Part of a small language model's weights: 14 layers, 680M tokens.
MLP neurons of a small language model. Each row is named by its layer, matrix (gate and up: input weights) and neuron, and shows model dimensions 0-223. Each number is 128 + 24 x the weight over its row's rms, rounded and kept within 0 to 255. Numbers have three digits each. A neuron's up and down rows have the sign that makes its largest values positive.
After each neuron's rows, "fires after" lists the tokens most often just before its 100 highest values on Wikipedia text that the model never trained on. A number after a token or word is its count.

L11.gate139:105122095107087136151168144106071141115133156142125156132114111142089117105120105142127116102140148084137096135158145158143122132109138102152132112137091118141104127140141170176108140099119147127138141097155137131149112050146132102108118153151161154187078116101172084146145128097088161184133100158118133139105104095074129104127141165129133134142134126073153121092152117147137150128180104134108120080108144139135106135107080119142112098138118151127133112140131109102147141118120138081121111113094115128099131140122116073134141135120177116093132152164118111090135098117129139110127130149116136147151154164118145138148139077122125119163111106168137152123112172107134153149160
L11.up139:148081116130122121105135171153121091113125105177124109113125084111155075121128102142140163135118164135141092184147116147116135153106144108119141140136110180098116152120170136139117115106107126109105111184162103113110112107154151136092159112118160129168131135106113113149150116111106179156100072130127115123136120086110115102087124129129137109156159166133108111169111143149108128113142126124147132119116118079161107105107124117105133081109135097176123175171135129133174067114083114082127080147150133111114098131124106119128128137139114141116140157106137076105122121125153105048167150121138142126141112084105122118146145124117103144134134110130135119158126162097117122121108
fires after: " " 70, "3" 5

L11.gate532:148130162056102127089129146079150148156119188111127121132163124140179114134143136132112075145108134125144146078096133140152116123141159096138141164167172119125142157099138144103145140104138123109120150122131136149162118119136120053122113132139125135112098137095147105105144150075107120139150106123127162137144098181131124141161095165144155131142142162158114152145146095101144152124138128073133150090118153086107137106116135127130116102122111127142096086123138119112148112122122118138129159142124118149125092116161127111130129133074110107110068168136154123130137126094156135153101117108093114165096118128079127119167106118133143131164075153123142099110156116113157160170114
L11.up532:110135092086131134086115173146125118110109129082124123134154110119170129119107090141161137136116135070143116116143091130089130148144142123123160125083120130131150104096120137137113155156133135106096131116130115110134105115114168088115091176185169134151118147129108126064174124128141145154133101135139140097104125135119130157136152141136117164131107155125137172143116185131117089117143147099134127111167111090131160086133099118124091109102147086117124149121162163094156154132131122131093091116132149108072112123096101138133159120092100115082173093134132085108152139119176147126102133096094136155111145155100108114168095131147129155139140160140132118102119124090116172136141
fires after: " " 99

L11.gate194:129106115115100123130156135136066145097109149118140132141150101133100123145116152125092138116121109088163154134090153149098146128125179088123145153086069123096151119095166130155104157142148154133135112109202100114128133094122095126163101116142127132102103128132103110108153115083099141157120176170079119177127125121107132135120121138162114137132174143105125097102097092149100114139134149140150097101109127092105112117128104098102113141142169120103124114143147141178107114113123123102091106126072118116138126107145104140119169129118082136158169130103158136107152157138108115134125155137134146123121093170109157114097106150184136104134104111144134119157089150081139139127108
L11.up194:115108134152111127113104145160136096080100145099124153138087113111151119141113061136148089130135110116120115157120145106138113132127129166096120121112083114102129108148176156160146099137141103090136143174144107137152173164102134080135131141139155120127117124137090134108137105114139140150112133130120118142139094138148115162130196133117108105143115134121118105090138224140139073086132141088141120122141136116134129166131159102144119097129142114145125141117125137123100091136146168093151083125122140111151109114140110118096146144173125122165153154126157112057103154151096126130090131114144084141129115115138133108075137102143130117121080133137166107123121158161128153085109
fires after: " " 52, "-" 10, " de" 5

L10.gate415:100144190106152133111139096109129135147116124140141134100119097129120130121139060159099102123128123125136125152162167120126118121091126111142125131135065110113138101107170184153139106118121167124116143154117164192169162126136117133127107100128140165157138174118125100137135086065122124146091112149171122150062134105113140110134139112160110145104135170172132135114128153131144121116146130153130135100146133125115119138139064148140132166084151132123154137116126124094105155117197138099178123166126134100113104121125135155142124165149165131087105117137134174114143132190127131155141159141158149093094113128138127152083117143129127116162115147137147112142114134122127121101125
L10.up415:113107148103129118113140152101147142128123097139128159111098155109134145084136144127110127159156133104098116152117108122099103113139100152111153088150114078134129102119184149068126170083122081116110142111112145116129106148123105108116107121070126112147129128156160104107114114163114085115117090109110164142141181145100081117148089146125094148111176127130110105165126106128109124122140122164087109127079146123168119128138149112131114158158127137149113121119157149128084107095071140170132147150122141157121085125112156138110152112151096137151122136149142121120109082135103131106109149162141115090139095080142129156170133115156123147099139178125092141100169101132158110150150
fires after: "\n" 28, " |" 21, " " 12, " http" 5, "." 4

L10.gate268:114172075145097122132108105134129115151111103127100106151157118108110129154127172117083169157120157117108137107126117132117110151156151131147153139117126107101127129067124122120145097147129122151092104113142142121091113073102118115164087123111147121159086094118133099107193134151115129206119118119126149127124135127127119138112146126123148129131168153138117103160142110121151137156151171136141121138128133109131119097131164130153145108139108109167130103099107156179148157140120136107097151170165143108151129168139093120148108130159114105212134147097111116122137094145110150110117098136127137128144138152152149137127125128134101103161135146126123169052184092136167140120088
L10.up268:143102140085146129166123138115099142162159161119165128121103111154119134088134129128160108120093127103134089176119119130113170148130083106106169108117123143153138132156117159174092148142146132056128121151145126076112165128116111140128151161134112145071134130096138101141098140128161119100096128146119123140141133112153117139116118116155173089124121126089151112137104119146123131138084111109123144120140120142142145137181143138116127119117121076123108117097120165118130103148129111169192143096088095138129121152093109164123139134161137107129140162141100106139140134138145101179152122073157114128153127111136143113121057133108120112094156132176156143138093186161129134130150
fires after: "1" 20, "2" 18, "3" 14, "o" 9, " −" 7, "4" 6

L10.gate494:130136097122113132123094133134108131091123109154123103123154109080113129099125125131105120175111153142171167150106091159097119139123121106113173142138127106143128093164132125161111178177116154119121113092143144086146119110128142128141101099169162143119127086137122214134162091100138102145166123142157095143091156206127159105131155102130126125092148117130130096158134175143115136115157136180123138105148095168143148096127116121091090112165118064106125141151109096144168144133133110098125117141118110115145131113122110148167127157126118140115125106089137141125119120106118097157131126167097132118181114118143147128102126124118149126081125123158160131108103096119156124130149
L10.up494:096117122155133097147120094135100121142063125126083115104135086108113147089126103093109120125135110137165116130142151117122149092174179109078137133105141131167103098135154182134133129171122139112106070154135115121179123150117131097103085090158111126174127115150105160124103163107158113140132159137151107097081099150159119113133151081135098127117148116121137105146148148133135126138181137150147128098117123124116144137134104122114045104103164157106124133153098138095149142136145123145135149150131149113122137108107109145152124162115125156121134143144118086105127128078081146165121180106115133124141144109158117117122134147099139163078102131156115079119124101117115134139126
fires after: " " 42, "0" 8, "2" 8, "|" 8, " (" 7

L3.gate8:101072134110102119115149133113141123163109135143134148126160122156136169120166157201168141144114135098121105117150097154121138070167142142123194135165135156134136127173126145122113156133124124155095099099125120070164147109111121116102130123145134149122129110139147125121083104137149114131113174117115125098143129102148131149138147105141087117122108093127169152130129123153112136143176134137136128132135154124132188092174145163142124096126134122161136126175117133150174121113127131118141130130128166153145120071136123127114158126121137108123178115151144145104112105110142098135124117138186126139137115146188120133068089148151105104146096079102122128147115147122167184154137
L3.up8:118142117130119133109136119178134131118090174147157142127141143124138111192135123106111139153156129118169150109089121140092120163123113159152116137150102142130093072143090162140071135134148110104163122128126130132150146131153141141128104125137147123109134130142116158112118139098126161081059136114127121119164147127068101147179099100092151137132137125095147144113162158104160121171097081090164135149131175121098137102128118141122122117126124170130147127141144099100153097117124121130112141160130151170179125130175146147155133131197124129129138109133143102135167140124095122163108112120107111149154110187122118128127145141141145149162167137105113157119166103160142133161165
fires after: " " 46, " Con" 9, " re" 6, "-" 6, " dis" 4

L11.gate555:117100140121173087116119140106105117111129134144158100114140121160114091130136105097132143165161143114162155131142129186181181130125180110157114122133130160159107119094142096124141109109099168125122110085135153156159102135128132092142142085179145145116101135096127131126101148095124158117107130162153142130103140138129148132153123130121160096114118167145149142124143143156144088106166111104147138134136097116119110167113148139133150150124089076112110095168137085127171124103158158122135130137167156129113121121156128074122127119127108154103113072114134174118138127130138193123116121128107157064084084126149139147144142127151144131157132126115125139129097092118088151089101
L11.up555:109116144158125137110138113141138135131045137108116152142129098145148116124109131120182146099154146084157141080121115121122120118124134093097167124096118155136121140086122137103113156178114083108131110089137146102128080082128130132123057121124121123113180145135145137087151169163124169129163077114098153097140119178141140143147126147116138136102118051108097163143116148146166102132149136135151150157140136167089148126114126107134134126100108096104135126104155117126146164128144142118137127122152145128084100132129107138089130140152110088104137111110114127147187136151139134106116141147147096145132144109127164100143151159131112144159119093162107110097122163127108168129109
fires after: " to" 40, " he" 6, " and" 5, " they" 4, " will" 4, " " 4

L10.gate170:123132117101122142123149147155129118141131099117160121118136195141127134123142124094141121166158123129121120067095110116116148117121145097119126110131121088147133076118090128139085143130130167152125084125119141126152114157137138135126160132172141143123149124111149123134138181122168164097105121146135113163112136100134108129172126127127128148121116111098094117128091154103175147121111077130142153157112110100113106124124184140141103105091113137137111115129179161154115104099145075111091128157104158108112119119123177126107175159106164141091141083129135118188139110160193168126117098119160135147151145123111129143103144123173140123159063126141103091127123176119130134133143
L10.up170:133123112121148106151113144148076170149093129109162115059136164103127123159166129105126131115142090080138119103131144160147153113151129137111092128120166223111145131108142131113126162127124078134136108165105103122164102128102105100137113132120179129137121143157111151101109136136103100130141133126132154134118085121100091105162160112116164125122141132144131146115125132131163124122122135136100132150160118120138138151115116151130116104110169111162132152124127115141114124122107120093179142124124129119142207153127132143142149161089114133126143171068140159094162142137127149088130130108116163111184117159109121125129134127074139126102117113136167117172125155091102183123152
fires after: "." 28, " =" 24, " " 8, " ===" 6, "===" 6

L7.gate124:129133129118134132131115091179094132128121107109121124133108126168140113094148146131134121157103132106148115133139120138145144128126113140131113127139168140164148147093138160143132116115140190132135123105131098144172124109143140129132127142140158154162105162131143101153130108111137076160142154136135104138148148126138143138116081084110188188125133112147146101073089096124157172131138142137151119113109146181159128129086092175139147149145114125100102113116143160169117148104132104090104119095139126143168137150089109123099132169140161161121165115139094142114130082104152131069107174160121158130166166153168109135158114083119118177110140107099134153101137105125133134162164
L7.up124:171107140162149092155095139154094155134103122133133148109118164153172167161145161099131118148124137133140185143150134144170158130107110106101135116122157163171067144150134158140153111120135115179121110139099111105140150124143107142146088142130123114127130166137122098098143139120136128090083161132166100151143152185129156161120118112136132084135140154163137148116088101144155091114144134096112100124088150116141115143137149150122128164156135127137133135105152160137119127132152124120110156070122127067128123115081117124146171113119109130142132127159146096097132128137161151163150122122148130141122135172079136109158112100156115138158091096199141129115168122100122115111111
fires after: "2" 53, "1" 24, " " 5

L10.gate475:093132107147100144094141131134130097122108090087129137155144139122160082139106110102156130121124138123099082088146102100168150097104132135153104136128120113091132095108101105132104109137103107105130082107075140110139114140122110132106108127131147135110157137106116111120117141126114132093145135105141103151118116097095068118139120125092129153112139118089106153111134146114168102132116101085158115149140105146119167138159124155147170126134125177094122126107166109172135138104102118113110111093116143130148123143119147129127188164144123164128169071104135124106166138142090168148143108124098174126119124145169146144152152088135131167137113156167164074168152135087133179141157
L10.up475:114127139120167116087170147139148090123098132133120116134154129129158148142088150157144150130151147136144137141132110142124095139144122100176106138149139147159134128153108161133144131149133091135136154160153117115138150132107120138132102112121168117089144110151113134099093139099077097118162178108140135132126129145165126119154145100114146139101135129113139124144105149141111141145149185090140132135115029099135120123136108145126125137138101120131111153160077135192096170085121115143120118120093120060162111142125137106149117122150200140113103139082076145108138115174115131140126096101138109144151154125127097117106139158095135107159186150107129112126132138134073124106137
fires after: "," 29, "." 21, " It" 8, "==" 6, " =" 5

L3.gate398:146127144141116180130091157142147127140119134104143124156109127101129128139138087167144147120127123130134133144117131147132131171123191169173182100106133147175108094149104167128111148149150140133121128078130150127137187111115120104124172078145087109127134162156128116111110146162144125095142149146118174154111102120073146131147123125112086103087151174181157143149113159106149157142137129097166112097133088119164103127129161096176126145132160130116108157151141142156105119146159093114145134129131139125129129181162144136138122121083137163127168113119126111140125126095125096128119113129088112164141158153103120134135115131128115102183140174131127123127129101106140152081150
L3.up398:181152137089107104164152126094155167124100098114104113161143106112124115140147103113044143174123128077172116123084112162143141119153128108147161128109120111143127112104106161140084139133155143153140162102138137081112120146119122098088132122154116143120130097117144138088109117133128130095130167120134128144118142171120135124119130169079127100131108109137113090116097106091089141146078162097133145119123122132114162124089120120084110122073150087125141111095120135159128174113093154139132159159104144138097139140169121155131142123117154146159101100158136118150146101131086139119132154175098112170133097104131102176118098111122158118129130151149119141122152104139110106130140
fires after: " " 47, " S" 6, "s" 5

L11.gate461:159124089157103125137144102130152133146121130117127103093113130131121145125175148162151170091144156142134132118137101131153073135094144119165109128106112141103175103093148137132115116118202075137119146105113105108129105114116130138169084106123155153100131129101113178137120108157145145137129101118155178133092144093091096129118143142090161153114118081134128137146105122078141159139124116106138099161108073089107107113087131122139127141086158128123100150116141142146124103162090113122131153130134152139162156129138114119097112097129113126134162141129119094137169096125107136088173115120082115167127115093131100106119147102123110155114163119119136086113165108174093136169132
L11.up461:188111107140114068106133141107132125130097134146130104100129129116104174136142140126143117083100136110149076145100137112140101126136131121148115136104128128125128093085109144145151147102157120123099146093116115101146120112118109150150096132132111132118134134127156146103095088138092116142154109116162148162098098135127127100166153130071145119087139087154137094161112120131154155149131091074135121170136115133144139107113128166140096130140173092151152142129092104141127121154084076121144143101156112126132146119131102165101137138091169092123111148151127100115123114147091115123159096133133115167171162113099140172146124113112171153094163092136185070119118127131103164128151
fires after: "0" 30, "1" 24, "2" 14, "4" 6, "7" 5

L10.gate219:133119109146115089159110157121122116105149082124110135116148150150112178121130131111103119156112132147138135139144150109116127082097138158107084130159139117156124110142105136078109108104102150134122124121151192110137125108133163098104146134172136097096181138141117105092167126130194097160139104129145103139141134137120121134168160096142136134151113128082148111131147093103186152126143128156109131121141101071105118160128113099161110149113127165122101127123084143124142119103139096142120120139116123129159147097097120135141110134165126148115116146098125099157111090106126137098163143147117171107139154131088112106154174142144166176116154125073125141136074072170123138155125
L10.up219:113128137156158119140144094092146154164089084138175095148138155123075136163159120105112135112130156061147157145145106102115145132142102125143145094109117133100133139141171122165134086158124145147108116152143101147136139120191099151123087134128170158176087117131089142128141097077108098166093142134113134105138138136118147131098127140166159117107092131127098144122135141111102102123134132105096133196153136117078129144105159140130135120105157114093174123162121110147088110129108139110125126141117104165093143167127122141132144108140123148125133132113139124132126101157130129204115114117157143115083157129124146103148136112155157133144163111130093115142178130112113159103154
fires after: "1" 16, "8" 10, "9" 10, "2" 10, "3" 8, "7" 6

L2.gate155:136088149091147136101153108134158110114112120131135139118118152132101079171180151101135133133138160136123120147109122146148118158109115095152158109150182173140135118135154148139115085113078097146107163129114144112123140137163129134132176088166095132156128130117105146140127117092128139144129096078144132150157127085146099134112110157090112141131123155097081101144126111125118140130140123140148092105138138101114102150059111151112105160094173150143113106106129117149132131108166072099130089117172114149127145119133097143108115128185122132146138140185134131089138142129149162164145134121146120119116155162089122121148093096109132155143121167154146126115101146131118134064167
L2.up155:108090110122134172158134118142155150147096108138134150139111118151120125102152175157120130123132172123139153155135139105117117111156116099117138159143122132133101088112187170145164111128139112181118126113127105140120160084142144136148094101172128135150118141164128168129096092085097087115070116117161092151152165152136127136116098153136130134118135156136131089127117109108117132149143146128131115153141149184112151193092115106123114140101152120098096115105139113136128123120137141102110114154148132142148096140152119112115126162170163135152094114162116126124173108084137187161144130174163107135154147124111133093129148145122149109100105136155136115126105152140148128068060
fires after: "1" 20, "3" 11, "2" 11, "6" 7, " promoted" 5, " the" 5

L2.gate537:143139128139078123130101149130149135134103147135126127153099098154137154134107165172095120150150115109191109107130126163120120124145135117138114126109158068101122130105125107132106137144128118079123119116146118117148114086097134141136111125162148149147125125107116111148140158116110171167147169121138099110130175117122125122145115110150114119160123156089155152092108146121149148144142099090180082136105183111130159118157128066143118169093120120152116128148103161151142163137121149095162097091143135117141141136123079093133108079074150143107103090176163144105153111139122128121107150089117137142113115108122169155127156117134094176150126092098100109116092123131135085127094
L2.up537:139130096128095119094096159147151150155102201151116125118161163136078125121097083135102101105139120114134100091148129130155080132118116094116128137147130113150085121131132130157133100168149124123171087114093125120115086116118144111152124130143107121129148129099097120098178091116097121131112103115149107107128139116116109145134114104159098142120132096132128156175155158126116113140113128118183126110112119132144149136127118081121126102100177092178136103113127155149090162087104159094143102097155151165126119129113100099085112121157107141150112140141141107127147119108134066141095127144134092143145120088125132110085146113148103111168145139135093184124133127098121092160170
fires after: " " 44, " E" 8, " de" 6, "re" 4

L11.gate373:151149103149113144136121130150111126131080112145147115127156130117100139087115132129105125115129164140142130120119156138124144127142173132116104113120139096143097102156079130139114172133132131093129147156128107155147161114149154136092118131159134162096083114138180149095116074093181126104092163153161118103156119127160087087120133128114165114123134165179124094140110123102162076124156118150135122129111098167105086136117089169090087139095129122127126119119100124137163132077094103093108125136141122133108115130136180132107152157151123139120142128089166155106145136181138137110127083147064124146126104114102129142099148108139083157151122151132173106100158142137135122135139
L11.up373:162116131100100135133094106136129125116105114124138124157128150149112067124135120100161106099168119144126148156098131115174154090103149134112082113121150083124121082139133182136128164118118118112111148138114114126146071116149131102122156121147143148119113178154169139148107143124121123178082117133183079112189159103145088157135123129171148144099141111119142135113128126129145138141108131114145168131117114119118099144152116118118110113140093140132169114103137093141131156070146080098108122100148104117101107136140098154069172093147090136119128153115114140097129107130111142127122114169163141112099134080161117123131123123084118139078149136134105158163095102118112127100146
fires after: "." 32, ")" 14, " " 12, " years" 4, "|" 4

L7.gate461:178115124158113182101128141095143159130126106118110087118100095116158154122129084127142098118123122174133115095139132147095104105089174120125140154157154144111110150110139147156136179140153130092126100115131116104120118083120125134089095125188115127097079109117145132172092093119160116122107127117132140152128069108136133145125153148148159125092090094088141102114113124108160149108119143155160164126115106098107157170114139117135124128117140151170119086166149145082125114117140154148087159103116140143089134163102131111135125147124118134110136165117111140153101141126113109141176143173150109145135142161126147110158142130143120110050140116113126119142078141095111143145101
L7.up461:131180112141133139109167131082131120155132146058191138088107122091111116110106119091170105121104152095130156091138105086139098135151129124133147139125127109113133149126144156127129163162136147116118112157115135184125093155158089170114115100123144119166123117166101098127130136125147138098129154089117137105120118095142154146150115150151069149138143067147082121081127120113119143116134172160113125119127157092092097105140096118158115106132161139120139141113176144162102120104112136109128140118118107131086097117148148165141142109105069117146140132112103121164112130137155136150104101115131139127182133148135147122127127167120126160163189120093138138123098105120140147128111
fires after: "0" 14, "1" 13, "9" 11, "8" 9, "7" 8, "6" 8

L11.gate321:141172119120117108139107161117130099149105111140117094120121106130119130139143130137114136126147122120127192162106148141140113109092103114119110105138124192155167112151144124106179134156053121151135128101112092164128178153148130137172131127125145130111137134117106088099087123138105083142109200103156098161142135166138127138141132145123097191119107160162099093111122151093151103161153113148148104086151138097071110141111113117132154128143137147139153083134130147128164191140121117125178118095134120127123129114154128111122131115134096152103117156127128120135130115114130112111156092136158141101116076160172095138121141099155126133094134101117127123090158109116138137121161
L11.up321:121170105163126115156105137141135067119093109167096130127080112122106154147145134131135127143122133133094147116150154127151132107110129100142155089162103149108093131072137140145144142150121114111110067142139152118138154142123124129124105186113110124089120132185098115136142138136130112107103129082120151141106098142127092122113150137136109128088111118113148141095125133111112093131110105145132138108097110165076139134121142113199136083154110168127110114121098154154123159116145124148145179104153128120150143108130130133170134110129159104128146082144159162100122141146161102154075143122111057118095105141141135144137086102119143157134173115098124159101149114130174115154159
fires after: "0" 27, "9" 23, " " 20, "|" 10, "–" 9

L11.gate472:100074200145122150126109169148091129129099135113118085120143140088138080143156122113149137147144128108164135148132140161121192152153123116142135138094099149153095131084139101131158137094119111115112109152109106117139117107133167059143076153146152144135097102131117146114116140115115132147132151085151136121123162142135109132110167128155112135132118154095139144165116152113126101143138147123078112075133129123096103140149135101130130092114098138130050117093119147105121113179133149098133144106130138142132142101091106110123127129096123113105140099119182156139135154089104103140102164118140127123157136151154085139162139160124168107095122128137113126169122165142166149115128
L11.up472:111076136119153148125160114151117105130137157120114132126145140090110145191122127144130136134146104128125118088079103118086115141123128097131138121131117139149137104097143101104096125116124104120154118114128146133080141145135141123133095157138126127110136151137126087104158158095076145173174111095132177130086147115096185092115125123127110104112146149128127158118098145120170154134151139099112139117143109142102081122093123124095111124161116145127099135126130060127152139169146123119152082093155124122069105147145125156145142092124114101093118122095132166105133156125132158115109132138158168116060086143116118150169076110151114123115133138157142126142101174082109154158125
fires after: " an" 22, " was" 18, " " 12, " and" 10, " were" 5

L3.gate470:120099119133161168111147134086161131133143107103157125119121104120168131097115156153194116158067094125176125132136108078072115137115103112138177122104125148161087123135169148149095156133154124107110167149143149139136152103082147132109116147149136157152135173123147155098116143085118122120157137100165159133094091135134124136165103144104089136147118174131162107172142126096162166121141132129171112132109115133139116136143143122091135115135115185152129152146108147148128122121130131140145120091150103172102103100158106108125161117126149114107132130131156141143145126084134145146142140104103169097132091104177143107118110111119132130093175126102141120090135099141164133138109
L3.up470:126116104107048130142100149081127126136135094169146079146130096129126128108144154162097177114153129082114139134138111173148105143122146118127139166094128160141173103185136180143140170125102118131158133145134138093142155115114097120098132143118117113156127110093118120141119106146114100135144157160118124134134123123124146117137097159105124128134106134123080138116124133094109091126092116141113139145122092144165124139097105133092128112118091136131133092156107115112160137161111117128145100182143134148082136121153102127125123120130070118150104142110132125128081114142128152099156129159119085172097104111118086141128117138065121120104175131129133155107109072081155119154163
fires after: "'" 28, "0" 26, "su" 5, "s" 5

L10.gate534:107116126079148178087116142091118148124104112146124138108137125077115081135094166112129122120129130134093100095082123141138149147117154104158119109147161122136134168115116136119102129117103126128108126105111141102118161110110135114103132116124113123163133108107095152087070112117142148109128110091116154154131103130165166155169145169110147117173123097171171112098161160104116131131124099166151155149143108133166104151107088127116165114137096117126094086114084117159101130148098149114103110154111148130160130167139147097123139160116114107107189076078157140125143140145130110152136154164137116077121146101152094153115159113122136121135072107139135142103138144113151149134122
L10.up534:164090161117084144143108131149115140097131176083129114119156072095107138129113108131196091121164105092119144114099154149137075122123143110121159124096074098148171128115166113132179135155143151115121127115143121139094109105137110102185129168100106131110147128124148127136172138134123115135128101191092121078117120135115126139091092115119106124114066101100143087154142095121104148127134106168152128159136126148131157112125129143083131088117095142117145109154175112142151121138118116102132133103139143128124096166105091129151141145091135146143128110143127124145139129113156122138118117143123114120113129150146147169163070114154136128141123180159137113083114106140137134098127
fires after: "'" 34, " of" 10, " and" 6, "y" 5

L11.gate235:134119139134097124134087131170104181139107188167136104101099140094122089083154134136129119181128160150156175078152173140126162090092133077140147104120123104124142153147126131133131120131113094123119101143144127154164132126159117129128137117131114156136149112094087130123110108118122138128129157089167105144112115195135149111089133136085127158116113107109117132124171151146128151128149108101110136116100145125109136106145143115171114114162094126140126096139155159148151151121110142113127133131118112085150153146103098125124046129148148159083160125174134150150140140132145153119118160116147093163156148122127135125143129163132164141085140089132080127116127132126131083177137
L11.up235:118131182115147064074148140144155105109145109090164109127109163129139130143130135145101131178133108142105129149124148115110142124109090137115169150141132129109144116104150125125135117133123108131158078116106118165148126108117122149117137127126132106125124104180132100120117140118104102132107107126127138152127110149126140142158131148088131129121094106138119107151092127150163117159115142157116120127151121127096120086105135117140133093170126161111130136120138085121133121142205136112150186080104124168134118145116146111084097145132144087100158065164188120159129105115159136090097129178064181124136156125126147143134121165113136083166108117140150130141100115112185141112132
fires after: "0" 23, "9" 17, "1" 17, " Mc" 14, "–" 13, " " 9

L7.gate100:132155106136132128103142104136118154117151136124129076130162057099123081105135108130134131127103120120135101120107144119135112115092138121168127158136109143101134118120171126150129116176175107099155095181120150149160116117078119106154138131176121141149090138164120109123093128122176135158144098080157142137136141106109121116098162144145147175132152148121159152136139145103161151099133113159138067126122149121093114136116146144131125129132148153118096117059107169130114121126087111131086135107137149113104120093117136076149167145099104106138114067126120112056096134140118167105159131131120150131137128105145130128108133131124136167125141121108138147142100073167102128113147
L7.up100:107132067112160163123084117125120117143151146130177130158148088118141117127129140114135139166091117142172158156142148118160147112100125155124123177111126136106122149119115136186105108165108127089088106125154092138174088142151071144111145100142175138160126164101142080123154122141129149119137118108109124130107096137110133159158146157107136127116088105133127126159142163115137180138135151121168158159157096141133136118139098147080137082133163150135125149144125147166116115122128121156169151150106109104135143176102160126146084125170093102123132124165165157146146143153092142156129138143130145118100124134161102131129131131175098138162123150149128131143144142134177136170104
fires after: "1" 54, "==" 9, " pre" 8, "2" 4

L4.gate394:109125114113154097134146115109088137118116133105122102117179119099116117136126098139134140093114144090117127121170095103138107152146143137111127106098116145104126108124147116112103118141155148124155095107144137116120160104140117095137147133129132127119109085114108139092109115104108142050103094102138135121091115103122140119145128095177109109101107139133143141120106140061123114137164146102178132128108154115151156127172121127123110120118144137147105124158167124175116183169117095077132110124113173161124127121127103120145172139119148159106158107163103104115148115109118122085109110159082097124129095098105115133105130101158115123162104133134168105131098204076155138080170
L4.up394:123132093087099120100114115076121122169131114084131117125080140132166133155115088102121157149133147134159152048156161107132150158087147127150156161178124079104086128129083121150120114144119130131128111126133149190165096090103073133145110162116153140097092141125099143124084174114132116115089135133164149128107138175134098128133133123122113087096105113127055127116091128116109103169128152132129140135137107111110143140129095127163130128099156134117148135107129121147138151132119109140136120102140151107132126164109131121150137121116127135146126116154127141083163145127143086111144119162134130147139157186119138128114164151130115065154142158144146137143123106134105088131126
fires after: " " 38, " re" 7, "ed" 4, " a" 4, "-" 4

L9.gate199:072101150162128172152093143125109109149110136140096137147136108107148163141105120172136163174169135125132100122116136124128147140170110196107199136139166129084095139153108138160118127124160113116181107148129127088141136130077140113132089169119162134144093101148131119134095132120100135202142156090128152141148143123110147160114149115144140117132159106148128151105130120114166101134145133104176132115126104131122141118118138116137095160107126122122109127114080124121124116112125111119150164107183143109096095139119115149105108124093078116127106114096159100142157114151092130145123163140181144137136117115097143140137137107126138170123165135064113123125134132144151155159123
L9.up199:119126106151132151121124123114178143064117146145123158164094119108154152089154096135163132128128121121142116171113162107183141139116114126125141104090092121136135145116103093139095115175104137128150137109087099127104127159148109125162089182095082114164169133132149153098148131142107125137143114050147117188138169146098130160137135116118186152111119089158131158125094131128142135119105147137146134101103100130134155104115115131086124113130148132098139164109108105115154096076144146133156166124140118139093163127147130152098139122090117144139105156130112111130145168129135158116115142121123155089107106119083155114169142121137151165120122135107086136144106107150155098145150
fires after: " was" 33, " took" 8, " were" 7, " be" 5, " " 5, " are" 4

L3.gate555:118095140133121118130115128180115148167111138147112185097146108131096135151113124170098127131119138116131105143152125125141120085062108160135100110156121140100128083112184138140125095184136112158114131122160141085138111121125118114136132154157135155150092169142169150120085127113129199111133143108133144152131160152123107128138094135148156139154138115118109159098091150154112116138145117124184117125138174142142122126136115089163121121062167108150118086140145161134123179167151137074119110111171153129128150103104145109120124107125145110152136101124112100143134144148138088126129118112112086095153102153118177116160168078115130154135109119165121123124122123166120128130126
L3.up555:132139102141120123105110152096149157157110154144100133112157086176129155119105113133136136148094172134141132145141106142179152113134124080113130151125153072129115141103139130125182125136133129128141118162153137122152161120113111126092094122103081162087165130132136083126124144145075159160117112156148100118129125096125160136153085097121100151108109147121171114146110123135176146138137113121138157160132146127138102171115116110137121124124120103123102097204125117168131147117127129103132130145140180128134141130114114105115135142083166150148177110177114144094143099146094106136104100149101143153156049121123154104140133146113113110176155099117154114167139133113115121087129
fires after: " " 21, " D" 18, " Re" 15, " re" 15, "Re" 4, " Che" 4

L11.gate564:100135143125132142132108061103109119123189134128139125115146125109086158115137139119173102119153145129159161102164100113099132098139141151161178151146138126164152125136151135141087146139141114120106138087112155161152111093104135118113151120154078138160088132106128126148124117103106140124108143131182155132085085070125100154130112106164142138131171127122129102108107155140159128122147142115122162123111123109135167107093137163160108136125155154156146158157146114109150135135160136086092138199157090113125124132128101176172159111144143087112116124088156129154099133093129142134115139127126116121138130160163123122094105110116134085161094110160141127127141129144112157164177
L11.up564:121144142093121151149099091131150128176145094153118125136129099126112141147197135136113107133140104167119146133167072149065101127134142134144124142168144154108152184144194157106143119120092112097111102112127115118144162140093158147140152121146164144124117167133150134109165145132116161135153139142168103135101120120138066104091161124108129136137111117184134140168132152080133160104126106157136150116133082133096169140117156119145115123121129120150112143149143116152142147131099147113124132154157173098134172104119138134114130138106130086099144108110100171107165126134129128136174113133133121091104103146140125130144082127189124163116109169128162121115143121117112110153157
fires after: " =" 40, " ===" 7, ":" 5